config = dict(
    hidden_size=576,
    norm_place='pre',
    init='normal',
    init_std_o=0.00466,
    init_std_down=0.00466,
    learning_rate=0.0149,
    dataset='wikipedia_en',
)
MLP neurons of a small language model. Each row is named by its layer, matrix (gate and up: input weights; down: output weights) and neuron, and shows model dimensions 496-559. Each number is 128 + 32 x the weight over its row's rms, rounded and kept within 0 to 255. A neuron's up and down rows have the sign that makes its largest values positive.
After each neuron's rows, "fires before" lists the tokens most often just after its 100 highest values on Wikipedia text that the model never trained on.

L12.gate126 [161  69 129 131 136 158  55 151  64 139 132 178 118  51  64 133 128 109 139 239 104 110 137 167 129  49  95 130 133 142  61 110 148 156 143  90 100 182 204 110  97 119  77 115 118 152 116 135 126 150 104 139  75 102  73 119  86  94  96 155  64 111 166 131]
L12.up126 [ 81  89 151 120 157 154 101  84 126  96 145  94  99  99 163 146 118 150 161  77 100 161 135 112  97 147  91 142  95  75 141 133  92 118 158 168 162 134 181 223  83 109  68 199  74 161 149 117 164 162 145  79 186 127  96 173 130 152 134 132 108 125 121  97]
L12.down126 [161  99  73 137 182 191 155 104  95 145  94 124 143 132 181 166 151 137 181  79 143 123 148 103 164 106 152 144 154 139 164 156 105 162 132  92 149 178 134 121 119 108 131 152 144 149  82 121  81  72 127 121 190 157 123 113 165 142  93 153 141 136 159  99]
fires before: " in", " for", " at", " with", " as"

L12.gate1052 [149 147 116 153 118 152  84 140  94 149 187 139  83 138 136  90 111  89 188  97 139 107 135  72 104 133 129 171 183 143 134 116  98  83 118 136 111 124 118 161 157 123 108 137 108 137 123  73  69 105 188 143 108 109  52 149  88  55 184 163  85 163 131 122]
L12.up1052 [114 164 119 202 164 130 139 146 163 117 190 114 161 105  53  81 169 100 163 204 118 118  85 126 158 179  93 124  86  95 143 141  95  73 145 138 113  86 148  99 162 165 119 130  56 161 164 111 168 110 166  88 154 208 103  75 116 140 108 129 130  68 157 132]
L12.down1052 [137  84 167 103 120  67 189  69  69 124 117 147 134 141 105 116 101 196 102 142 155 170 197  87 177 113 104 115 131 185 169 139 117 116 112  80 168 121 148 143 152 171 168 179 119 161  84 163 138 114 121 108 144 153  90 221 128 148  88 111 177  70  98 101]
fires before: " in", " as", " to", " by", " for"

L12.gate957 [110  57 164 161  87 166 144 149 119 124 193  93 138  93 126 166 144  80 121 100 100 143 167 123 147 147 151  89 149  84  86 226  74 118 132 124 107 146 168 160 103 111 102 148 148 171 114 145 144  92 124 125 126 169  95  61 120 135  89 134 109 119 134 120]
L12.up957 [163 102 112 212 109 112 132 140 157 132 181  87 134 164  80 146  93 110 112  74 140 150 103 119 191 170 150 162 163 138  89 193 118 168 115 136 160 133 125 125 140 109 128 128 158 119 157 112 119  94 113 132 162 164 128 114 116 107 120 142 164  81 102 178]
L12.down957 [185  59 140  76 144 132  97 152 168 193 116 175 164 143 113 170 114 137 101 147  99 178 173  76 117 135 121 116 124 148 102 133 152 163 143 138 146  93  50 144 132  88 141  47 155 113 111 116  59 111 121 140 123 100  97  91 140 103 107 129 105  75 151 162]
fires before: " and", "==\n", "–", " ==\n"

L12.gate1081 [ 59  88  91  87 166 135 153 141 124 116 173 109 121 128 163 159 109 133  98 139 162 184 112 148 169 237 148 124 119 135  92 168 106 172 147 120 105 133 185 138  61 120 113  76 134 169 107 148 130 108 122 127 151 136 131  89 152 105 181 111 139 119 132 142]
L12.up1081 [143  80 151  91  97  73  39  74 120 166 107 167 127 161  90 107 144 113 123 138 171 100  76 128 167 158 124 131 117  83 123 145 152 117  98 103 139 175 130 136 155 120 158 130 134 138 139 135 183 101 156 114 114 119 104 153 148 114 112 169 140 128  99 111]
L12.down1081 [128  61 143  80 142 125  74 124 130  91 149 126  90 133 132 112 122  61 124 104 140 177 111  84 131 137  96 126 124 115 162 109 149 140  88 164 117  71  92 113 118 204 152  85 103  97 136 137 106  94 158 105  77 170  97 130  81 125 117 131 155 166 133 110]
fires before: "==\n", "==\n\n", " and", " ===\n\n", " career", " ==\n\n"

L4.gate267 [ 57 134 126 165 130 143  73 139 197 131  94 131 138  76 133 134 198 165  96 140  97  92 117  76 105 212 175  87 102  98 108 117 159 144 106  92 141 119 127 113 153 134 110  79 187 148 169  97 117 132  75 105 154 135 180 163 120  83 114 151 155 159 135 127]
L4.up267 [111 116  91 121 112 166  83 156 148 179 128 123 105 122 140 136 153 172 124 143 105 162  92 125 106 135 156 119 140 145  71 122 203 153 142 127 138 109 165 155  83 113  97 112 151 157 143  93  89  80 114 156 202 126 133 148 169 123 106 122 179 134 129 144]
L4.down267 [130 121 104  91 140 184 116 160 147 135 106  96 119  67 108 110 136  88 136 126 100 106  99 114 136 107 193 149 105 103 133 104 204 106  86  92 131 146 138  99 105 198 117 117 100 146 168 135 141 172  73 198 149  77 137 149 156 144 131 149 198 153 144 165]
fires before: " of", ".", ".\n", "us"

L12.gate275 [167 185 127 166 141  94 179 179 166 112 170 102 202 154 104 148 143 107 104 140 108  98 169 145 129  47 189 147 126 105  46 119 147 112  85 103 129 119 160 166  89  75 182 172 134 144 175 113 125  64  82 138 182 183 102  62 131  79  71 107 123 142 165  90]
L12.up275 [ 90 166 123 129 124 159 128  85  90 123 122  76 100 106 159  96 137 144 121 140 104 160 141  90 122 138  93  95 105 120 138 165 145  45 118  83 124 143 168 101 102 116  95 125 117  99 129 139 106 154 110 132 178  61 154  39  80  80 125 127 164  95 119 116]
L12.down275 [153  75 117 119 133 139 139 121 142 140 145 105  90 148 117 102 123 127 122 136 146 148  90 128 127 140  98 105 143  81 133 149 141 133 158 138 130 129 132 112 144 127  70 127  96 123 116 158 104 136 113 162 155  95 108 163 210 133 111 127 133 112 126 135]
fires before: " |", " |\n", " \"", ";", "\n"

L10.gate985 [108 171 132 194  83 165  86 165  97 133 118 104  84 137 131 142 141 131 148 124 149 108 116 139 103 136 178 119 112 134 113 151 137  72 150 163  94  79  79 113  95 129 162 123 100 145 140 151 114 147 209 126 110 115 124 109 167 143 129 127 182 133 119 156]
L10.up985 [198 108 121 124 150 122  86 169 120 152 138 112 116 142  77 163 171 142 117 168 119 123 160 168 127 103  94  87 173 130 190 145 147 137 125 155 150  87  67 116 153 104 110 101  81 120 174 107  71 154 138 134 160  57 164 111 128 173 180 107 125 184 109 148]
L10.down985 [164 150 153 174 172  99 103 121 120 136 152  96 134  91  83 115 133 164 128 144 107 135  86 134 143 139 134 140 199 144 142 143  89 118 145  38 105 150 123 123 146 151 167 117  99  93  75 153  65 146 168 186 108  86  62 128 137 120 140  73 137 164 103 122]
fires before: " by", " in"

L4.gate1636 [122 111 123 123 131  94 129 114 134 130 181 136 141 112 104 104 134  69 198  87  82 168 157  97 143 116 115 112 105  90 135 168 173  76 124 109 103 151 127 112 121 119 144 134 113 174  82  86 128 168  26 111 115 136 163  60 127 118 141 169  71 109 133 152]
L4.up1636 [ 92  91 161 141 161 161 124 148  80 150 129 200 101 116 135 112 135 141  77  90 153 141 147 119  97 148 140 205 132 132 140 116  77 107  67 145 145 130 122 142  74 157 111 160 142 116 128 115 138 137 129 114 135 166 155 150 114 109 104  86 126 123 132 175]
L4.down1636 [126 149 136 139 150 128 125 146 113 144 140 166 135 121 142 201 111 157 112 130 136 125 138  96 125 133 157 134 121 104 106 162 129 164 111 125 141 179 116 183 146 151 116 156 168  69 138 125 113 125 144  44  90 131 146 144 111 130 191 125 147 149 146  87]
fires before: "1", "0", "2", "3", "20", "4"

L10.gate1703 [101 195  61 131 131 132 106 132 204 154  99 119  66  87 133 140 160 147 111 117 175 116 135 114  88  84 151 157 121 111 150 153 180 131 214 141 109 129  73 108  83 121  99  91  79 136  96 116 107 141  87 122 179 152 124 119  88  79  65 138  77 178  98 166]
L10.up1703 [169  59 128 130 194  92 151 189 132 141 169 156 150 131  91  81 119 112 124 132 114 158 130 121 136  95 123 123 151  94 118 153 119 112 145 150 137 116 157 129 134 105 124  82 160 117 134 117 104 140  86  71 146  73 111 163 129 145 108  64 125 150  94 141]
L10.down1703 [ 87 156  95 174 148 118 109 149  99 118 135 110  65 129 152  86 118 131 111 111 140 157 159 134  80 185 131 178  88 116 147 186 134 157 173 155 113 149 170 156 116  89  92 154  50 139  72  84 105  91  92 164 172  83 190  83  77 113 122  88 155 117  69 125]
fires before: "19", "20", "ph"

L4.gate988 [179 100 140 115 151 183  58 118 163 125 143 101 113  95 124 174 153 147  94 129 185 157 159  66 167 123 140 184 125 127 132 148  91 134 147  82  77 179 137 150 169 133 128 166 132 133 148 116  68 143 155 175 115 156  94 144 161  97 180 171  87 183  51 169]
L4.up988 [136 164 111 124 112 154 128 143 125 161 128 105 167 135 110  95 201 125  68  78 152 122 189 124 138  84  90 144 159 121 119 115 139  50 179  94  66 177 134 199  93 119 190 157  94 143  98  68 142 138 130 119 207 153 126  99 105 112 110 132 126 132  97  95]
L4.down988 [175  93 153 135 103 151 109 111 111 102 181 106  98 104  94 125 158 126 137 109 166 164 156 101 120  92  91 158 132 111 120 167 181 149 146 122 178  99 157 103  94 157 127 105  97 142 170  94 126 168 142 159 101 162 165 130 139  81 200 128 151  90 124 124]
fires before: "19", "20", ",", "18"

L4.gate91 [140 162 129  82 165  94 115 166 103 132 138 148 146 162 213 210 133 207  77 128 156 171 174 151 165 184 119 153 172 132 155 149 120 152 152  83 165 118 133 182 112  87 151 157 154 163 126 104 133 131 139 136 118 117 178  89 118 152 123 156 176 149 138 111]
L4.up91 [114 106 122  65 122 112 167 189 139  64 129 115 115  56 156 112 120 208 164  99 175 202 139 172 138 166 155 137 141 162  76 147 105 130 123 137  84  79  93 109 109 172 213 122 155 119 171  66 104 145 162 140 123 221 142 144 139 128 121 110 160  53 150 171]
L4.down91 [137 137 150 138 165  89 138 169 118 170 154 142 106 144 120 149 123 173 147  59 118 156 152 142 189 122 133 178 122 170 127 116 140 160 119  81 161 111 132 154 158  57 191 112 119 133 209 120 127 131 145 108 101 123 137 123 181 147 157 201 141 141 140  93]
fires before: "19", "18", "20", "11"

L12.gate414 [131 147 117 132 117 133 142 152 157 106 107 121 114 185 106 117 174 162 145  88 158 120 134 108 116 127 116  94 119 113 100 140 157 162 118  86 211 193 124 120 112 122 118 103 164 127 211 148  86 106  88 190 107  97 119 137  79 106 115 152 132 211 144 121]
L12.up414 [158 159 159 132 111 130  49  87 129 137 108 145 140 126  93 178 126 142 167 133 150 121 144  47  83  99 125 107  78  76 125 148 151 121 169 164 154 112  61 143  75 154 139 117 112  92 164  97 124  65 123 101  88 123 109 157 156 114 127  91  95 132 108 115]
L12.down414 [130 180 147  80 133 190  66 158 135  98 103 133 190 140 172 150 127 117 131  92  58 149  83 160 164 190 157 100 141  99 167  63 169 123 106 126 160 170 180 127  93 134  66  95 192 152 139 152 175 137  64 138 140  89 118 103 130 203 130  80 130 100 114 139]
fires before: " of", " with", " from"

L10.gate529 [115 127  99  78 101 179 132 103  92 156  85  34 144 119 113 113 103 119 110 118 184 117 167 104 143  91 145  99  86 146  79 107 103 157 125 109 139  85 201 158 161  82  85 105  88 110 163 112 153 147 103 148 192 138 183 153  68 157 142 132 153 120 145 178]
L10.up529 [120 174  84 154 108 103 118  99 132 196 118 173 150 120 169 111 155  65 170  93  91 207 117  89 135 141 145 141 168 148 186 176 145 123 149 108  60  97 150 173 126 114 113 130  87  87 148 116 145 103 172 185 112  99 140 132 143  92 100 166 132 142 125 128]
L10.down529 [133  80 113  90  90  89 161  98 164 129 105 135 108 100 121 148 125 152 149 115 139 104 103 195 131 129 134 147 128 123 105 150 131 124 192  88  56 172 134 126 183 175  75  56 188 141 150  52 104 167 188 161 136 132 118 164 157 121 112 148  86 139 165 164]
fires before: " ", " %", " |"

L12.gate801 [111 127 112 119 125  47 155 117  99 116 149 125 117 138 132  86 124  89 101 107 147 146 119 100  87  98  84 140 144 105 127  75 179 138 155 109 138 148 135 171 183 198 117 134 135 152 144  28 121 145  70 125 226 136 138 125  81 150 136 115 120 173 119 124]
L12.up801 [ 92 126  96 127 125 168 166 181 138 162 141  93 109 125 124 163  99 127  79 188 147  92 159 131  83  72  77 161  94 122 165 112 170 129  91 150 146 109 172 146 142 110 119 153  99 127 181 106 133  90 147 165 105  57 161 126 107  92 112 114 125 139  87  82]
L12.down801 [140 143 132 159 185 119 132 135  76 149 142 106  84  91 171 111 122 140 129 130 113 137  72 117 182 108 106 131  61 155 173 162 138 140 141 119 181 191 132 105 174 137 153 153 119 131 122  97 122 104 116 140 106 143 175 109 119  71 117 155 142  75 166 119]
fires before: "19", "20"

L10.gate910 [ 60 125  84 208  89 152 135 145 124 127 170 162 119 120 150 127 155 155 120  91 201 166 135  96 113 103  87 148 120  91 116 141  68 102 145 145 137 125  94  84 125 107  85 133 132 171 185 153 134 121  91 141 135 157 159  97 151 202 114 166 133 180 172 146]
L10.up910 [169  91 131 133 132 153 163  41  60 143 124 122 145 139 111 136  61 133 138 140  76  75 114 109 139 187  99 121 154 181 155 156 138 162 122 151 115 187 126  99 140 144 148  73  92 137 167 216  72  97 139 122 126 147 150 123 103 120 202 174 182 104 138  80]
L10.down910 [ 78 149 155 126 100 147  62  69 131 162 178 184 129 112 138 160 141   0 178 154 140 135 114 129 121 129 154 145 149 118 161  73 104  87 124 125 138 115 142 123 179 150 141  87 103 115  82 149 109 163 133 102 121  96 105 141 136  97 128 160 175 206 112 144]
fires before: "–", " ", " ft", "-", ")", "0"

L12.gate143 [139 151 156 154 102 126 167 153 160 105  92 119 130 121 139 117  72 140 109 135 117 144 123 166 115 132 167 173 131  87 155 115 164  32 149 139 126 145  91 108 108 127 114  90 100 153 111 116  70 190  85 165 142 113 139 123 139  48 167 147 146 122 139  64]
L12.up143 [152 158  96 121 171 123 126 145  70  89 148 111 104 117 148 157 137 133 194 166 143 128 117 162 151 109 137 138 176 115 153 180  79 131 101 140 131 119 111 132 122 170 106 127 124  70  73 104 113 103 129 105 140 115 125  78 133 129 167 183  69 158 133 171]
L12.down143 [128 163 116 157 131 174  93 196  37 153 196 172 119 131 195 105 168  33 155 125 114 181 125 116 144 106  92 114 114 145  47 178 143 110 124 164 128 144 117 139  99 100 131  75 144 147 146 146 113 163 111 158 147 167 132 108 127  96 132 132 104 144  95 131]
fires before: " |", "field", "illar", "phan", "thal", "e"

L10.gate1333 [118 146 118 112 112 123 172 143 125 123 143  75 160 115 102 181 152 100  94  94 157  86 156 112 170 137 142 138  82  94 114 134  84  44 121 150 139 120 159  97 156 122  54  97 147 142 109 142  73 178 153 147 170 158 143 143 165 129 167 132 169 140 152  89]
L10.up1333 [153 104 140 127  95 151 113 110 150 182 170 129 115  94 152 101 144 131 102 114  84 119 137 146 108 121  73 107  94 191 113  96 164 109  89 120 132 120 146 119 138 174 129 138 148 152 129 114 141 173 148 115 111  63 139  85 151 205 162  97 105  61 153 192]
L10.down1333 [ 92  99 104 115 132 134 146 174 119 179 150 184  83  90 160 178 143 128 170 124 128 138 119 112 136 141 123  77 121 121 163 174 143  76 121 114 161 147 117 177 175 150  72 121 110 137 108 121 149 116 156 119 140 107  74 114 186 185 120  76 118 135 143 139]
fires before: " |", ")", " ("

L12.gate93 [110 157 114 174 163 121 137 134 138 121 109  54 117 157 107 199 166  82  77 119  92 168 181 156  76 124  85 177 114 165  58 181 167 145  61 182 142 152  94 150 104  93 165  92 101 111 132  96 165 117  90 139 112 102 155 128  69 195 100 102 168 154 133 127]
L12.up93 [177 114 201 106 139 109 143 145 104  95 155  83 150  84 142  99 169 157 102 118 126 114 164 129 145  80  71 114 150 190 129 159 134 167  82 142  97 120  72 146 190 174 146 128  99 162  80 137 153  86 161  68 112 163 164 176 110 121  85 116  84 113 133  41]
L12.down93 [131 158  42  94  86 108 129  87 125 154 127 136 162 152  79 139 111 120 141 186 148 144 156 129 150 115 113 100  49 129 136 106 147 134  98 194  96 105  96  72 118 132 117 112 123 109  99 123 123 107 117 171 114 131 116 130  82 164  88 136 107 153 149  92]
fires before: "19", "20", "18"

L10.gate49 [181 121 129  96 100  86 131 122 125 131 134 117 130 143 162 151 138 125 200  96 155  73 128 137 128 105 133 131 140 186 129  63 126 102 164  82  96  90 184 143 155  80  97 171 109 109 138  98  67 117 123 156 112 107 172 123 169 108 145  91 149 107 140 135]
L10.up49 [165 100 122 130 180 118 110 133 148 153 119 151  66 116 149 117 117 158 179 136 190 103  90 103 110 143 136  66  87  40 144 142 141 159 121 182 102 104 138  95 119 146 125  97 141 164 105 101 111  70 144 140  93  65 130 158 143 104 123  90 116 153 140 112]
L10.down49 [162 125 145  62 193 137  86 132 100 105  73 129 180 133 187 185 100  81 157 124 147 115 167 103 167 179  98  84 129 149 133 140 159 202 129  78 159  84 163 111 122 142 134 153 125 142 139  82  48 142 168 241 136 120 110 127 152 140  89 111 154 185  92 173]
fires before: " that", ":", " with", " \"", ",", " the"

L12.gate472 [ 71 221 179 168  90 156 148  93 153 144 130 154  95 126 128 138 178  86  98 127 107 134 130  97 126  88  80 162 105 144 129 170 151  65 101 152 117  78 155 118 133 119 116 147 165  74 179 126  95 127  59 113 113 168 138 137 114  94 146  95 107 130  86 180]
L12.up472 [ 75 118  96  95 143 131 148 119 171 163 105  91 124 153  98 149 130 149  63 171 125 179 139 138 114  91 141 189  86 160 155 109 161  99 155 144 125  84  78  44  70  86 138 220 109 178  92 116 102 155  58 120  89  67 140 151 132 154 155 117 110 113  79 146]
L12.down472 [142 181 105 120 170 168  98 157 150 109  83  76 143 159 132  57 128 169 154 141  98 157  56 101 120  88 130 128 111  99 118 122 203 118 155  91 109 133 147 205 153 228 170 107 163 127 103 180  93 131 169 148 148  69 103 171 150 112 114  67 142 157 121  93]
fires before: ".", ",", ".\n\n", ".,", " in"

L4.gate839 [146 171 149 113 116 116  78 113 174 150 168 162 149 143 113 156 153 115 131 141 112  82 140 126  76 187 162 174 161 102  98  97 157  69 164 102 193 122 140 147  37 141 157  60 137 126 119 140 149  81 143  89 176 163 162  83 134 116 114 165  81 121 119 144]
L4.up839 [129  89 186  85 122 131  88  98 166 124 129 167 117  99  78 139 115  84 131 127 114 122  75 111 142 131 193 134  89  90 105  60 181 122 160 131  90  99 133 166  79  65  95  75 105 105 139  79 126  80 110 114  48 168 158  59 151 115 137 107 151 112 118 136]
L4.down839 [128 131  97  87 130 145  86 118 159 170 112 126 186 125  71 132 141 123 134  94 167 128 115  86 131 165 142 128 111 107  82  94 151 160 129  99  93  90 109 137 128 112 138   5 156  85 133  91 145 113 144  90 115 155 193  94 115 211 183 149 148 164 133 168]
fires before: "|", "==", "===", "-", "L"

L10.gate788 [153 162 108 108 105  76 130 133 138 142 131  60 138 147 162  89 148 112 106 103 158 121 145 188 127 148 124 147 138 119  74 113 158 106  70 126 156  97 115 174 111 135 168 197 157 120 171 143 148 187  86 151 138 156 157 190 130 147 174 154 143 159  81 128]
L10.up788 [162 173 149 153 108 113 133  99 144  88 190  98  96 142 128 122 164  97 115 110 137 110 145 114 153 116  99 135 152 115 136 121 136 110 149 108 115 118  65 134 116 109 183 112  93 140 189 110 144 155 128 147 138 168 146 158 156 142 148 120 115 110 121  93]
L10.down788 [134 158 134 158 176  82 130  83 137 119  95 146 220 164 101 110 119 109 121  92  90 141  82 131 153 108  88 128 104 114  98 122 154  95 118 104 184 103 133 130 159 152 158 122 199 185  91 130 139 121 101 142 155 148 147 188 109 109 147 110 158 119  89  96]
fires before: "20", "19"

L10.gate161 [117  90  98 117 141 126  86  58 121 129 161 202 118 161  75 121 129 130 116 135 171  76 175 154  91 125 167 116  93 133 109 117 168 132 120 172 175 152 112 104  70 124 152 107  88 111 143 141 130 156 144 124 120 165 109 104 134 166 161 131 122 163 154 117]
L10.up161 [114 131 134  53 129 151 153  99 104  44 181 136  97  93 124 135 133 152 147  92 145 111  95 164 113  97 121 144 109 133 135  98 154 114  43 165 119 193 120 109  85 172 134 114 127 173 182 133 122  89 110 123 132  95  88 117 117 100 168 117 110 169 121  86]
L10.down161 [ 99 147 135 125 177 152 170 164 114  69 128 140 145 117 124 119 132  89 104 112  40  87 131 113 186 145  23  64 129 144 117  67 190 205 113 143 153 153 154 169 176 202 149 132 155 142 109 129 170 109 176 185 112 142  95 119 164  82 145 104  77 153 147 105]
fires before: " to", " from", " in", "ed", " back", " on"

L4.gate1383 [ 80 160 160 132 153  81 147 103  74 123 136  91 107 122 151 129 135  78 219 149 158 173 141 136 105 146 169 171 162  96 226 139 221  98 114  83 164 163 129 128  97 114 183 179 145 120 118 123 108 145 140  99 172 138 150 168 163  94 143 119  93 135 104 103]
L4.up1383 [152  98 118 136  46 128 127 115 172 137 157 122 164 116 100 102 146 130 118 109 134 190 148  80  47  82 202 122  90 104  97 133 134 134  73 157 168 132  98 164  99 141 206 144 100 105 126 138 119 154 108  92 117 186 169  89 222  98  90  95 168 112 103 111]
L4.down1383 [156 135 143 106 148 193  95 110 184 161 113 127  60 144  49 112 207 142 161  92 117 142 147 192  95  48 159 117 128 126 118 115 156 110 141 130 147  99 149 112 150 113 116 149 160 100  98 123 154 129 111 134  72 147 147 117 151 182 103  67 141  87 130  96]
fires before: "-", "=", "==", "20"

L10.gate1044 [186 100 132 130 137 161 118 150  57 129 204 142  83 110 148  98  92 126 203 107  99 135 130 105 127 126 114 142 142 160 124  72  98  62 125 132 128 141 133 124 104 158  74 157 146 162 114 180 133  74 130 124 172 118 146 140 121 113 175  79 141 195 145 123]
L10.up1044 [ 88  62  70 119 143 151 133  81  93  99 148 142 174 119 105 168 109  97 112 116 144  89  99 187 140 169 140 150 102 162 144 147 136 130 198 128 154 188 109 179 109 118 143 123  98  88  99 151 106 135  63 172 149 116 112 136 153  76 120  67 121 171  89 113]
L10.down1044 [ 73 165 114 156 124 126 131 103  66 136 110  85 149  82  64 153 125 133 146 139 160 154 138 133 137 153 143 106 123 124 164 176 176  92 107 133 177 102 137 103 145 138 101 138 144 146 125 103 166 197  91 118 105 137 126 163 109 106 157  87 185  98 142 159]
fires before: " of", " is", " for", " in", " was"

L10.gate786 [122 116 143  97  91 121 142  72 156  58 162 115  88 176 145 167 159  98  99 126 153  99 173 151 162 127 132 181 207 182 150 161  82 155 116  88 115 115 186 105 134 111 197 144 169 142 149 112 103 154  83 127 142 161 117 134 151 115 134 115 181  87 167 108]
L10.up786 [130  84 195 137 148 120  93  91  63  82 154 175 182 146 120 126 158 155 132 132 212 198 141  84 150 125 127  96 119 164 123 134 144 156 153 146 121  35 170 143 124 181 196 136  90 138  86  88 149  99 162 129 146  92 127 102 140 112  45 154 139 147 132 143]
L10.down786 [127  84 115 101  86 103 105 145  77 114 117 148 156 128 146  79 126 115 152 121 100 149 165 173 149 170 111 120 156 139 120 169  97 126 100 129 137 166 157  94 125 159 118 123 170 153 137 165 108 211 122 123  90  66 145 193 133 133 144 176 201 133 148 147]
fires before: "19", "|", "18", "20"

L12.gate1517 [188  57 146 182  96 129 108 158 125 128 102 115  60 104 143 136 127 139 184 164 170 102 128 128 114 102 127 141 113 142  53 149  71 142 133  46 113 163 130 147 163 147 109 119 189 110 180 143 104 169 196  92 117 141 113 208 119 122 172 112 133 157  99 115]
L12.up1517 [111  97 130 201 105 123  97 113 117 104 149 198  92 117 133 153  74 108 167 156 133  92 177  97 130 107 106 210  67 115  85 108 187 133 164 175 158 141 107  98 149 106 122 173 139 125  86  86 125 139 153 111 212 126 105 136  79  86 122 125 104  80 113 139]
L12.down1517 [165 105 126 117 138 111 182 119 153 195 142 167 167 142  99 164 120 127 157 143  85 105 164 108 181 140 135 144 130 184 163 142 134 130 115  56 123  98 131 140  62 220 146 102 100 121 102  97 136  94 111 153 164 120 141 201  79 136  85 116  95 124 116 109]
fires before: " by", " from", " in", " on", " at"

L10.gate1519 [105 138 115 101 177 143 154 108 136  70 113 124 159  96 169 105 140 130 123 103 111 140 128  67 111 156 124 118 108 118  81 199 111  99 149  91 160 120 189  87 136 155  86 181 133 165 145 119  93  96 115 135 110 139 132 147 165 131  85 116 157  94  92 117]
L10.up1519 [147 173 155 136 141 119  88 118 106 207 190 139 116 142  87 161 208 109 172 138  81 207 105  80  96 172 110 151  76 108 121  64 132 119 158  80   0 174 123 113 104 153 154 135 158 108  75 132 162 145 116 118  84  74 135 110  82  98 125  71 130 123 131 171]
L10.down1519 [135 150 116 134 131 103 124 157 145  92 179 120 140 107  90 115 156 119  42 119 106 167 127 147 120 132 148  77 160 118 102 166 150  92 189  80 183 161  73 137  92 127 127 116  98 171 123 105 124 100 143 154 148  81 156 128 107 119 132  49 115 133 173 109]
fires before: " |", ".", ",", " in", " by"

L4.gate1344 [112 117 117 133 126 138 140 174 169 232 148 119 100 153 115 110 104 114  75 127 105 103 132 106 119 115 115 137 101 155  94  89 119 135 127 175 193 145  87 153 155 170 104 110 102 197 124 104 147 106 148  94 176 174 123  90 119 157 133 150 117  49 110 168]
L4.up1344 [148 159  90 128  83 141 155 147  89 122 141 100 127 237 127 130 118 138 107 127 101 154  88 118 102 117  85 136 172 141  98 109 138 135 115 172  66 151 112  73 127 116 115 163 142  99 177 137 103 183 170  77 224 147 131 178 109 168 161 138 158 164 111  93]
L4.down1344 [166 109 179 130 119 170 159  61 153 167  67  46 162 218  44 110 137 171  97 106 124 174 108 177 100 122 118 143 103 154  96  84  85 134 152 131 133 147 162 151 135 156 135 156 116 123 132 135 106 128 102 122 179 119  59 147 130 128 152 142 150  99 183  61]
fires before: "19", "20", "18"

L10.gate736 [100 107 150 149 183 119 111 174  82 112 160 116 133 113 206 124 116  91 171  50 141 120 145  88 153  59 163 114  82  93 113 127 113 129 148  90  95 173 115 159 129 170 125 169  90 115 123 116 159 120 127 163 163 213 112 175 152 117 139 131 117 177  71 106]
L10.up736 [130 119 112  86 130 122 194 138 151  83 172 106 111 143 138 128  89 166 122 119 152 124 154 102 160 123 128 130 150 144 163 178  86 117 162  79  98 129 148 138 144 181 149 114 102 160 150 152 126 127  87  85 145 107 127 139 130 163 159 117 117 100 102  80]
L10.down736 [ 64  56 118  43  94 125 164 113  95 177 129  67  96  87 118 125 113 140 152 119 119 129  65 134 127 147 146 132  48 139 175 113  65  96 117 105 138 120 173 116 130 142  98 148 142 121 139 105 125 121 143 169 120 156 133 102 129 144 206 151  86  80 103 185]
fires before: "20", " "

L12.gate1402 [122 152 151 136 121 146 122 116  90 151 120  80 149 119 127 201 103  84 164  98 182 109  86  63 125 156 136  73 127 166 170 118 110 148 174 168 169 134 161 108 155  97  47  61 169 187  58 101 166 131 148 118 131 111  91 153 163 120 105  91  96  59 119 105]
L12.up1402 [177 148 109 171 117 124 157 104  96  80 151  94 152  92 148 162 107  80 130 129 131 179  70 111 130 128 148 110 151 190 148 166  85  97 147 109  97 160 145 119 117 145  69 164 130 156  80 138 131  70 116 111 141 146 132 108 122 112 137  72 141  87 145 136]
L12.down1402 [212 147 139 106 152  79 130  95 100 119 153 106  82 118 141 130 149  87 121 110 112 131  96  82 121 214 101 157 119 106 114 128 118 149 110 110 147 161 110 158 122 189  55  50 132 144 111 112 124  90 166 154 141 105 138 135 172 170 159 152  91 115  60 146]
fires before: "==\n", "\"", " ==\n", " ==\n\n", " ===\n", "==\n\n"

L4.gate699 [122 147 108 103 142 157  93 150 107  96 195 131 152 114 110 158 107 141 147 115 116 132  95 145 110  94 148 128 176 120  98 129 179 170 157 163 162 176 125 133  98 142 174 166 146  94 161 160 146  86 122 128 132 138 121 220  96 169 165 190  35 148 168 169]
L4.up699 [171 161 188 122 170 116  62 124  86 154 138 125 136 134 133 182 152 117 129  54 106 122  95 118 168 152  94  50 138 129 192 134 152  88 145  87 119 135 137 100 183 156 177  76 165 127  91 145 138  81 175 138 142  99 151 127 118  72 154  85 116 122 135 139]
L4.down699 [137 164 174 129 167 106 120 151 106 148 177 152 158 124 100 173 130 130 105 153  73  96 134  92 127 102  81 124 151 148 146 174 102  74 137  78 150 178 162 160 158 112 171 124 183 127 128 144 100  94 188 149 118 162 133  96 118 199 179 127 138 148 137 192]
fires before: " by", " on"